From a checkpoint of a small transformer trained on Wikipedia.
Architecture: RMSNorm before each block, rotary positions, no biases in attention or MLP, untied embeddings, normalized queries and keys.
MLP neurons of a small language model. Each row is named by its layer, matrix (gate and up: input weights; down: output weights) and neuron, and shows model dimensions 128-255. Each number is 500 + 50 x the weight over its row's rms, rounded and kept within 0 to 999. Numbers have three digits each. A neuron's up and down rows have the sign that makes its largest values positive.
A block is one neuron, or neurons of one layer that tend to fire together. Before each block is what it responds to, as a language model described it from the Wikipedia text at the highest values.

National/state/world scope words. Scope words naming a nation, state or world, often as word-piece endings: "national", "International" (N+ational, In+ternational), "United States", "World Series", "Nations"; also a few stray mid-word pieces such as "le" in "Elections".
L2.gate705:522564502502457467500532508503436458542560468600519468484602542559520372467504602484508445477531428491491421549537501523436516393474478390581439501525502376538478603412564546564548448487486535615499537440505429455569427439638464422499444564627477501413545490484532476432560520522504450441502611509482513502475430516502491445539585533494554562429544625467386533558463538438462528524488
L2.up705:495537464584526493467431518445405485504523491550572555468548471475460506521481646416522474559526496533524420561508511496492454486449442452575445520513469425549471594496535519489552522511406470615474485523427509544555526346599519485510450487563450463451574489478493429421498452575561421395447544488505554583481467518506474479530566570614505489490535602539502519533466486544492495498421
L2.down705:469575526469526509498443559509428533490529496514521494507538436510560464461469472501517459546622434516533463479532449507522504502465411402591521486518530463520528524489488511484552509501404455552473502425406553519526477476546522479521422473604530534378567523452503491546513549472523400466514507560449474474473503524501534453536513559545556493508487593547527532432502496503507499464474

Foreign-word fragments. Word-piece fragments inside non-English names, titles and phrases (Italian, Portuguese, Romanian, Finnish, Arabic), e.g. Vasco d-a Gama, Guald-o, Vlad-iv-ostok, plus some table pipes.
L5.gate247:443437516580574466513502407465457496477518449467610508567590514468524472443483562544436512500426457534512499483504546449445551497476539381552498553493521556540508472549454490498494490515386477511432489538493544493452469449554520527555458555459631477475462485479537536452485582514575545584503504431564549550571442523531448459425544436555469555552558422550453461482488585417465632588479
L5.up247:484541527547636435491586475482533502404504510406482491499488500444485522525464432630532508478430354495495538418494492452475468468507514405522560610453459618557533420545444476504550472509509380532349487437522542505479569528553458496515494499557571574554528502466535503516456531593464465586510528445543585519565461506525431488456474418508475501495555498487469439540533581494535563447566
L5.down247:574475525463490499475520542496502539535488515445459417491430598558460486547558464542515465493485550546520576460517469485456511560520471532461502449468466497525474539499529468536534511500473527483579437432435501492461451521417474582521467532506458515428486548552495547515387525526485500521539455544510511439437470535510538583521528470416535479566465501488523509496530444597605521412515
L5.gate323:478493548440444500502569488371406484458515437490507542532476479438540495536468522492422486502424477375523444450555511526536501520585569385441514530533518484536449434492488467536484406370582529514613447506495494476521528477510579425586395520412443477464544498526480483502470468499491456506538390505492536509579543420549513482397561478545494553578542452486532476583527526390528453600448
L5.up323:421501424524510558475440489446467508410526484455500515424577514426535519520517536566533535549421545509564498489446440453533496478534539509470419509437436494468509368483530559475498565488530571472369437559523498467470415495478508513464533544562494540451516507441527510593569506574476500489491405536584487524577497443562394439522489507406464429494494524483470546530468587509474538433477
L5.down323:519561502494523541523562507583564484461454531441403535432543520513467487507496434486528445482441547395547514480554431490450536526494614426513412484523604551482543498589509567588510485499404547513380387496416519578507518517448439530439533555490581471460489477458434520460501430486561490335488456494499463420523552487401511498537447523540486559471393478452502598514492521430441506554434
L5.gate579:492444562464467503497532503469453454496557551530589542504445540463499531476576458507505609464462509505536511521539448485557508533474495389522551503569592455494508601549497550550487564526508602494489505528606521529548439574481510467524409481570542498511531413493499427473581516510509465581526498568508519475549519440511482482503483460479528429446478509472488499514491608379439612502513
L5.up579:444454421438463544567433418411386450494485569442517372563537481482494524440473473648579437574498577548403430462491491535550475476421555551550561429386486519594531456404491508504462499518467534468368430465515518476477518507537515552593536580568446533496526526558582429472602481466508404512447562476512513462552540460543448409559465511566462430486480555496396548497504487507512496455439
L5.down579:436558501509578476589482468462465365525522537473484435444507525443409491519532466549576450534535602497499533538464492559465537550487554502567534358479603560502494518467418505617522436487506556515440537518410551541485591498473484483516562498455507468477483588461543437529459498577488502567482516495503443488487471430543520566498465462565502529546415528491500498519470414541549539538512
L5.gate755:506539498507503431477505415513482394514487598547461478493493490485475554543529465553482521528413437433498494506459491524478477490468529525529534488428555513445560505484484429590528630385468451515512554472462539481500622557495486605538479394515487504516546481484446467613499559485494479586516481526529614533483552425480481399511456425506485461433478438502498542449501536450541433437450
L5.up755:577540436457500489563477504511517476538474592477468459447431495454460543523475437579468467481494437473443544485510473481485457487479572524511527463472538525490486476511534442543549587485467455515556609473540525556623557566526504529472555477470549544517514572383506432587522488505488489551540427579463503437512470442496424426533354498458537485468456464460511583353462511482496461466498
L5.down755:518488487481487532529495522475451529446485409452506583489538565486533466526498602448478473500519530511521521529529488492505509513524486437504509521550411405614519474542477573511477424572489591424509534498510407480515366539467508512451482501499475462468467545512540463370475465480555557456496484457536445533565518567574571554456501551524522518525554545495497461565551483548480599505576

Adverbs and auxiliaries in verb phrases. Adverb endings and auxiliary or linking words inside a verb phrase, e.g. -ly of usually/initially, be, been, also, not, then.
L2.gate135:501510560422492495543448514457448491484496568496481414506520657528398439540458512500500479476464496419518517512459428528563580429507562513518521430624439492428464393497415500508534468577380583470561600524495543473465511619486437432515390567417476529523477485439522511520617429511498490487470469545510505484543495432453518422455547456523557454485527596424492435484403488514501508437562
L2.up135:482537499482580540525560490491420435478468408480448545543539545593460383479518451461541489477531542535513430519497501523484577529495409376544546463396514415607537483442470506436538523494435504491465496521465455347509486427477499538512532495473519591431532391515502540469447471444509475586480495416499465530483574499445498459504454468550543496565517509530568456558554471609487589520554
L2.down135:457512478468554586496510452491550492537518501486508524527465578540421501534552474467448539486523581436530441536482508488581513489550559468621527530514485498542467485494472516549422464604524517503482472457438509450490537522503496440467521382489577420539494444526508521640520551535594521480459483493538509516435477522490512516441522501560576544355628572444483271529532539441456569527541

Table cells and name fragments. Cells in wiki stats tables, such as dashes, pipes, minus signs and numbers, plus middle pieces of names after B or K (Breyer, Kappel).
L2.gate846:572521484583511445468482482546534483520358463494558519594499467501527518444483435518480417560464526481515439573540457545445521524375413593497506581528492494475577502521570468466449459381450502567477514507581432582397489517436546564402472462478529583444530439419540537551514500494547480519438495390470557616485462546528447410443487516499488446484549479466488497456489544503509457408536
L2.up846:536437529504439529640515435416506540581430471415493469484507472497452471537503522522525417426589494508529510541571498470499521538525530574415433475551544468602519432487448438522434482527467579515568440485518535466596478529437470622438491600397425467456543439532481489628514460434506405518557494501469434450442515462446553437493450501535527573466555437494551455501452478416527604526501
L2.down846:568511474451507515403492445568586559527480503597455476469464594465494545607567514430459564525500475465531499491552562458490496565533411593481593603421530535474497461485461509481434547498567450497508518504552537470463417544505451454466493485431559488561563417549608490405472542479453492513533503533516591512487534524515563380421506513445469516459574506535517514465500464582514531429501

Mid-word continuation pieces. Word-piece or digit tokens that continue a word or number already begun, in foreign names, route numbers, ages and scores: Fé-l-ix, U-1-6, La 31.
L6.gate44:527515469517450464416429553509521573489452552501514566427484493558538471535539562468513586475506510492537373445514514545509484439489536451509595405505489522509483542510507454443444498461570539562499486486514551456508543421456505423479602412514560461503475528490481482464513489550433455629616562520547494436501509397455542475513461465521439471526577494377508558518517503463498568535451
L6.up44:507479493538439544450420528529497517472413542456533459445415483560515531504584460450485454401466529483474465412484392481443475466432488507490542538498549493467515533489590539559551511451405552562482485481463566566502505541577490466510581553524464504324527630450401536423604527506493394483479437533523552562489513601494548577513469427472565485443504492479482504521443516546513584515479
L6.down44:505581558454464575625536551474544494540472492514477585447545415462515477527457471446533453571508546437585488473581452464521390554518492493420512492570545521518485491450526554497496463478414467530578492467520519519505418528547527501548492507496464487475547419477461493439617574512461494520498457505536522501510487539461442503494541472527546468615472532468515516553475498482446552520533
L6.gate309:433440619531477516485504547431449499499575516561488435510501394557538487451544487497489485593507505467526508475476549467446414498404446461491487500582624496533537415441533451549575553472548531535491571504618514592491537466549579491511561564547520504504540469456457473530485496481395429518600497537529540517548522369439502487573448463464526423443470505565504575510519560440392516374381
L6.up309:435526457566508445464512494492517483556497567508569552433509457545513544460488430486492507499527395437431503384542469490439497453472471583388441478491512497467504454503514470526572573456572546424393458537487610462545549463557502588499553506570386543505526471541519476580485493531503440513587562559471478481539598455510410454511485470455423572476489550479481493410482570476457503558489
L6.down309:566455442545467506572555532481499488582476492528421464533508566548501610536487521563522366491550590528455501523523445489479501468483510450526508553512509480507401483531549469477562479543515468398504611571508552465442592565451505492511517560454535513477396491466430392502541410529464492459559561471463430496435574449557559400529493470513435516527481497563467507485514458538421550486460
L6.gate924:500526544482398405548573549453444512450531514535485526502578507515557388507518459598550484431406474507563466525500446502517509432468420499473510524477604547614550526362587469518481531522520553562383489511423496468495513492458454464518556524471508494436494522545522562545592458481459412515625523506505508516491510452479443531492545464484482494467486554459509537515470464470492490418453
L6.up924:516545533494495549536393515498528468490475611524497473455415535516483505480398518595587518559501477554585560505528541544550488468511502450431493526519479525591510491567461437513582397447497443592371538459484537535500524470533428413498561607486499480422535556466522415494502523532475387510566506541389561480553521565507409448481618569500526542542507468628495507390465557483491556485412
L6.down924:534506554440423535432595375481516498480510439528491506560530451508524483520516586505626466532525437472502542550547598510436486509506460533503533517428511440521539509523536478518520476528471525444585446539498456533425403545470545488552523515514507572465509504452502373501437514479534510544469512435589471509470529588501544508491547555535401411470445496429543541485442496527474545392512
L6.gate929:488445539511469471457557446509477499510480438559502525472605432476528460544437423527461531488462498485440530502535538528418464504404481514510515535503519491478604471435518509520511611414542549510434478506527472432475498570503623549556475532518506500446499479547401456500496486502551495481529488492466561509604447436534443491580441483464452535530558563547480525460450636524426460456479
L6.up929:452444485607519463559534405511485496594564450509501464415526460513507476450553462549396482547439515466528482457412502471404479537435515472484496497468603551460475492410513523488506522452508419586453511538473568478466485487528538565516517481455588481498492551502422441520395529553551499509544522460586470402481543415483441429476440552442507523487485543480454456496536523509494485447588
L6.down929:543570497501428517548491532468476529518427378531406560488464553482500510448530512434508486577505549546483434521507508515496569449475520553551508439519493467469406504502524477475550502513441481521490569429587552515365446534479428514440573546409491476482418524491562439502453459573458560587559551511590547500457497518593473561479453572492517563475418500506459451511550426597531414544498

Table pipes and fragments. Mostly the pipe opening a new row in music chart tables, plus loosely related word-initial fragments (Ch, ro, ep) and prepositions (in, into).
L6.gate30:452547595538629544553519523581461606488504522456469561469532457463452470472513544522480578504461519491567524562460508519475455541503484545507468497590462518541561498428480476541488535534589507635491494446502511439479501484514471542599454443489542499498532502484487508550448493491501527475524446446512491515524542568444430490475533388558548431512516559539461397516464602535478362553576
L6.up30:507510453535486507502502467484593505484528490520453437524474522512554477469562499466563597511546448463471602437491450443571577596575471424449448511579527542496532580515424513499433479534462440576522605462461602511346542510448578462500441582452507416563481522523419550529497515547519411512578404532466556517518461509491422429485506515600483494559472581433467441548519552478503544441535
L6.down30:529519564482540424475446518546504519582522524477456515609478535484425563420413509424538549438546505437627453587519466503483524517461545494452515529523437439525479480496514535565563483456499476486443523498529424545459477445501500586417476535457568496513488460466456523499508526502501500509501484495403462520434485544536485472430509554419487471404508441507448388441468427511546503606416
L6.gate258:496445605550574517465479501591577546554416497535464465514528483482516399472479473521308480537467422373504484431481576542536542542432506511427608472549508511481463491468468475515530498494487556462497481504567439481488470504514497501492459511661590435582450479534532486507591473493453522534544448460515542487494493431494489553521499470507514432487445502487479544470469503506585503489452
L6.up258:546457534522513503503481518512491465523413437447514592626469499543478562462585457510536486451495453501443512591435487512545524600532526478481538496604476524534536529488562559499557541364477444533557473496499420461465461520531550472560490656574524540478531576452614476443613494494446511430438453541465489567529477559500598520528468489615529483576545519537554462473519478534550429442482
L6.down258:493492550543545487521639534470596529581467537494535553585476476486563596463494527516556595600458537469481467547477468451445418488525489554459431473566505539510556486513481588515503542454492476485451498488472512513484531506545543574517445495517517538580536503500541521445598526526426479573496465580510524437625527534514472515510530502564457505498513438451522464484532499464530560472485
L6.gate430:486463550443504490507515594384456526431484431525546426521482561483540495452469514497470560593526470478523455576568542519512583504492498547462502526439516510484440502524505486491524544492499451491471568608487444623541423525522525526555553553557362385535389491548546522542382502515498556572508403374498611566510484500528524564416512456469544490486461516549468378563529513432523438437450
L6.up430:441424465520493547446503500514553468465531483514383430510482448550557554489559460532477528424581462436494528500482453473474474507561514430537544451585549491480414459513492501536497549473518428451509497539465447552491570513468520413526463488466521429569512434438472496497464559443470464488525469560539437604494503350570482469494455572370471647503431403461523440471521518602481449475566
L6.down430:462428521525532438479413455533523498561552494477516520439479558588464481472539505441516502525524547594447592499602572477486475514535527528561556512506542504466443552429477480497484568529495494486525517431472550447475511541448521452435445427454559537536523508588567495516465470574487362503529596529595470494542494350511546507580480515434441467564471501635542593445404558429576441573499
L6.gate640:477462560574519546390513510413441520538530545482413363480548470524395441528496522511530500522537428406507483564450574483527559505532488426558442562544487455538608570483488441555531515610410568583577502572529456483441466478470560541487365554556501502547349475586507514513452417466489451593513455424426486538513486495568515512556494494482482455465423552549448506431487470453521483486496
L6.up640:517402516495538516534550558403501543468510534531538432487465521478479472477510364462467453493547436420485517508497515446559565494539477402504422446477513441490480502612380420475371497420470457507475536557511506537462482521505416501470501497527538491505562377491428531487438480568469525470529428532479476529563541507556479529395525470541511500370532589547527465460424504539498505467485
L6.down640:455491486439473491449455471521494565423577512407455609454354552513447439479586526525502463442447503539538497475518408539470543401537488566491450472452496525536491543502502510442592511469506574451530510449523383460505516546485509494462572532512440510462429454516558501472530525479523533454455502507491514478463549587456507509424511560413429592484474490548534423502482447520490453530502

Arabic Al- hyphen. Mostly the hyphen after Arabic article Al/al in names (Al-Zawraa, Al-Ghab, al-Yawar); also mid-word pieces in other names and compounds (Phil-ad-elphia, Aar-h-us).
L5.gate59:541431505543514472467430480492532489478622501466471471531480515472520509499543530445452544467567447392502402420420554490475560556532447467539539509649513454501487542459407500462416611529551417606520489555461417476436505497468462524566544479479464518514473466469483480494554454461503500405491529444433584544463554438570536558556451505460544504512482503566529537505486434584496490457559
L5.up59:505533504474508442432537439542543507441452479558516563539500523540536499564465525416516567483477596422537479537564422506547404479520500516473429429492437531483496487433554481416578474575520435510471528629491519525569554489613510570447472502564523513513495492502507534540557527397467468458523491442474438504440496477553596487481431564504525419582558471501496546463483525549506450493635
L5.down59:571561414509517575470485475479490487457476434447468463474561481481427544497434400448427521508518551464496473435479539486506536485472482511555539544539491426520517490549536533495399534480591517506503472563545464465481461609541508620468514458344451500504473447479524480466563466421502499472534496390542521559573516562465509488606515442484531460530537468392596457444484470557467447473621
L5.gate267:456382428426505435419520522545471444496488590445547382531520462564538448569508536504497508440516496433461409389480488499430576408511524509582462597508515483453428441462423565512494487461459539488561417560506540441571403527454479518545453459536538380541514524585500479532491491485532481468554475525530508599481480508522446446586480505508540532552510409471496475452530551461517483482496
L5.up267:469459428461399445539439515487541496524448490455511617545613466465530517505492538432472499423464466454553418462460502498500438546530421476481433423444511549458474552528412428488403640478447474480502522596476513463459557538563518478397531539459507482429523516528485545578438564445544466489531410482464511449441533537556504494589553501514539450514423525438550490525498469520528566409509
L5.down267:487540488497501568465451534595591572558492509521551485567468486414450530458399498504525495487551487503424450523461489410480586536477580497535540554509456500446507441483546465454462585483427581473601492579482493507530528520490572440567529568493496462472553506504639549523442488446533530465482483437385458499405482498484482452463479555457443461561521521415526442495507458601480547447483
L5.gate377:466432507477517509511504544567482515475481464496469429516528467536509520476485531456494494523466462490547568463489608518506509425554417511550510563540466411440558493524379475495470492494538499501466488594551529394436566506493549459469484540483543590507450511543501494504550391499525574458534457612498536489505456468495501491505535446347526478435546600527519529509522438578529513463485
L5.up377:547505515521509503579458514543448466535496451505583504480461520447450531536423541494557466520438572575404466575466553572509564438508526529524506517481422465479509520463495515522518519535513420508529420549573480514611615541499551452546554429456522538523482571565489402457520488522416541510436525470468582481512463443560554506500536431521467516556421488557498506420486563562516460476519
L5.down377:461470597470482499496405479410472575514499580425581502435566552421499503517528580511494575472507522471522466556474518526467495455501502560534518540455446503459450546428436465510477466566521514490496500528477541560515520572500478486506577475487540505390481462496630531565438609487536551496494524529475425449504445543479476623548482373467534580452514436549530552548474498378507551503511
L5.gate900:535453450409563484513537435502426459516400501524532559505450552503461490506592546422473480408466530500533529531499543548486538500505488566426574463418425463503531455425477477423502509475433447494514457441536507470497517490478551551523507501515448484520475469465474416477469419508505606576577541512493485573551497468525494454499512469547569534538497564503458444578503515462589499375359
L5.up900:550470548519549541479455511549532497567452390464471539508546535496466513584435439543540439449499480490488433498473501426529503496511509549600514523487486483508527485520524485557476444522499461518538538471461496552573603464515537473489486520511463471454433560507455499550459506493453537505417519452518527457553553488595552550486557460478529593523486425577426459515453425413546527471489
L5.down900:530517466460456422571508490560503506485604545434472483546440397481558570412474616499504528507439534479597497512521432462578429566514569491554471466473526451617510537513450502542469468558483489495437541457472524400455514478485544463479603582462583511414509527527481618460466560534466500496411496503437455519583558572395528579501556513572380481454503478433520574484517457527532480466544

Music chart tables. Tokens inside music chart sections and tables, such as closing parentheses in chart names like (Billboard), pipe separators, and Ch-art; weaker on other wiki table cells.
L5.gate362:500446450530437562517497510518418536406483494598543505572552511466504481417526499493509534549500547563456450538419476521558564452568502431559475498574597411664466520601450485502535515449452514493506613521442392529523416538544478466478422530508408478514478386511478484426511508445466593462472564562533563544463507492526536504471529516481526460439557541461518517548439495470394406576424
L5.up362:517557599543552548591539491532537468504498444493515463562460454459488535503530553556489450550486577505459501490539501467621482400514496415590479530477428494509477491539466509536512496473478457455526537524474493520504503522406607544502482455575527506398466508457465470462466423538485593470521506512448540491504412438526498467585514473458440471459451493484502441486456551408587606537478
L5.down362:438457507477544656555492480488441469474462394428518528547499555500512592577520576529506425470514488523506538537520492498466515570457464543579485607498485514509516450532621646482468421457483579514532518584505578546469543502462586495533549521462481582505524429423465498500488520513449587519574399533539550478532444541373482435504498506587437553385507503371519568429480568492567510517436
L5.gate488:449564441502429577483579583550485448545577458498586529579496560444493458419465546417513477606463522517434493516554508543566489516544496554575560484524455495591521544506460515512451453446431486546490523458457529500498577446522466593481482496532561457593412476494426510442433471445531395524497489495540452602469559509483526415530565497505639457504382560475392572555449475524533500561468
L5.up488:546519499458567609487542440565563467577501517498491504454447556568439593436543503420494481471493526461470419503478471476488511595521552458421440448442549438457463509474518496510509446526565407359511472462497474482468521428456516560489477438551517424582478501452484467408475534475524545543476414529485414459511478585433508430546465477452471576505523503456427533464446492446538504485551
L5.down488:512470504485421430575379510527481509378482530528482541595555499515490497439438528494541464448442566478513505530545459530524331535441572483399416490543539447433454502530556470454442623454452511430488507438521473592495512521481467474479511372394499493364508545451495572543568555508462537460427498573523490549544507489498460507456453559417450521496447434504579593475516536522436454504467
L5.gate530:602543492427532476476493541531472485538513438547478522480424506555496526474557512532417510529534460512492381484475525517533532565475439463539538454473532443451457484486518530487491474500498459474461436497442501511442517463513414580447429467591473533524433474579452584490523368491559536464511492529547514498398577458439602448456492559536454439520474540467554430614533495523596513508403
L5.up530:491495573522519457460500450520565476521489479431525475562493497444502554534473488623436445477443408468551500477488552512450422483525515505551533545512530448509470579547389430462552484548470476443464464526483517526537485558527522472450475476483612401578555475513568510476406483419589537595435526366497486544546496453455490512421513456503533557515480521408463458554436500558577481487538
L5.down530:434473549470535462503599493470443540463416519381557476493493427430485483503458566513548572500467564429508495473419441529549565455513525389537530545458501535519489446577477551586484490582486508507496509465551431562584487522499523545524538522589564475554500504417536499465509530525626484528466437484432511516618396430453459487467453557525506506426514546485485561566496554485520523370535
L5.gate874:531460533525374531528554517460511477525467439413479476600448558495458539514548510488541439507461502469538464457462442529534433570433464457603501453398542524477573538497478613518599499435390439465513584514543573447483508465523506576593509471520412439511458491477510481495483512451590505530451449527547588536472467497553558384531496521520522433448533579482511503545481495415545425481477
L5.up874:551482534462549433464447520546506516505509441546604433497448477573551554458506548513507516504406475420485518496581543549480558431509479512432530489516517486608533609477469410562518492495524440453571470547426492456526444477532498427455499474474512459496505443587403510464536459528478604458561464416580431471468465520481560455510420486543568503573431463557590522544525565556498539504482
L5.down874:530457437557516466516460563529469474483518560456508457569483481573476487515491522476515426499544416511520467501505460592448508499421541437475502456556447481575440598479475439447529495533565586517523567512557565463461426461519530463399486535522538498477523438463464372477585567531619484525476497470474596547418441512492577440521539451472536588508534506558527565478559515491472574455513

Hyphens, pipes, word fragments. Hyphens inside compound names and words (non-Romanian, market-oriented, Cohen-Le Foulon), pipe separators in sports and stats tables, and word-start or mid-word pieces such as S in Sebastián.
L6.gate48:412501501555482448503468491524522477479531522613514577533484610514421495497499560449449549455521560516480436529423425536361454427496545568480494569571458477532513541491396430477540484437498492520427550481522406409484492531531519487495461421570432535538521537541555552503474443508461449578557514405564530555503510432388527489509524558451587564526557583481408406479552471544563430452521
L6.up48:492572489534541507441462447487532476477515483533551475488515671554531440503532516547412609509501592389572464448457480540511542407440450516466467460495519449511456528437539536499479546453493560484527496550387440473486413471552489381410536498420493481598498435465474539572473567482472483440539554528455504529483555401491428520511517492493482480576384604523572513518487455580465525460455
L6.down48:402477438440498531562563577495526509519455539441533491485606477472515451463524527464443490504486545407554462529519555502476430497518455452548442551489494553495510499429503474516476509419398431434498551520385510468437535419468515498488592456558455529579537474510512521524454525418552474565561522506461500483486528458471548423491476422488520451524557514473592443434508541611485492423442
L6.gate557:475470469545526427439556353545580344560457514503446506479560476492456480483543493468491542477465524464567489463450462501497514452536495517555587537492461534480521483502452559517538510537512517528484483523528409481604520436465470378467432485498466543480402439519473468563482474495483496589544506481527550645458453426597444462514523471473453456501490529604436439499528545528529535499562
L6.up557:502568455477486468494487531418473503463458529358537493463587509528385464479437472469478513590480483484573516487490564502559561519397502468564551469395519570557560469485514509522478491474452592477519469464491565568504466539520510530572410484442443406512516427447489469529455587483607575516384516476446459541484520522572477460421505425490406482474452421478450486466487563464508471500506
L6.down557:493460406502538430472528579464512569438495447553522521509471490498575514434534476471559427492533511499483556496442458579414518524493512540468507512494473489463540504512503498560428591538559533541476473537574560470542495470428536476372499615476433448537524441505508491463539589567560509423488510508578445558428580458497513478493467548436551472489476557477483532515494597491447579514491
L6.gate730:552501496494454500484479494476552461496416453562501470576586591438438506516464596464511490496554439480598530546467444528539546448502451469465563536434494549459581474499487597487544527622445484495511498473599380433528411580478447419368471402572472510559540504506524571504443521534452570538510460453479559492473477456459395464504481540575520534540498495500459555404542559500540547513531
L6.up730:506525496517516571437508383601527478504475578529475408480604524498404513429471552512517573530442555480509483547535520529463453489404395492377537636565461488437570588573450462550462615514480493605511373492552410408449535393483413477501478413507420542601442512473504497548472469419477512405515542460385552523524471484584486505519484524544513549557434428506522466546487451595485490464469
L6.down730:646434520632415547461470528554455509600517444517380498473533539499495531510477413539435563492502504494543541423490407468416501468613505517617469606531537622522471545526472605551456470447474475398514563485519466557459551496567449479465552466519464412471556466537549499553600454423556565542480572483478556468558477511545538394492473465503479516555563528442542471449513431521536442477539
L6.gate836:448441492512524489473557424475558489506463566517516484494519511403535534557528568439441533542462526538558420547463529563480584530497514452444523609554498528529443425497505413549408549423472488633558450539483518471555442444417507580547469534574562505497518476474453487595591448420485485589566509478435504563503501466450534491570443436495534428516551507536551479468573525511604464455553
L6.up836:580479539553483472445439469575535513518479457382461622489556509522538455420468480543415558513547468474552512462503370472465496474526534504468469534510436557518521458518489490510545447467578515433478548519479492541515471445487467460454474577528563530555549501493528442585442529463518464495590563415545452428464554459427498487470481545556514431502529347459448448468488413453516552485562
L6.down836:511491566460534491412468457558461554502378490500491484392410467550463489521522500539546397503435478472598517498465398467496524527509466545551520525405542471480434501445519541405554472439457528457465491549453529431433550499479516539570545543367432619500468497490515504536453464508507502513469534479538392488519484471555519513492492527479482467513523473484494424572540431499539481493533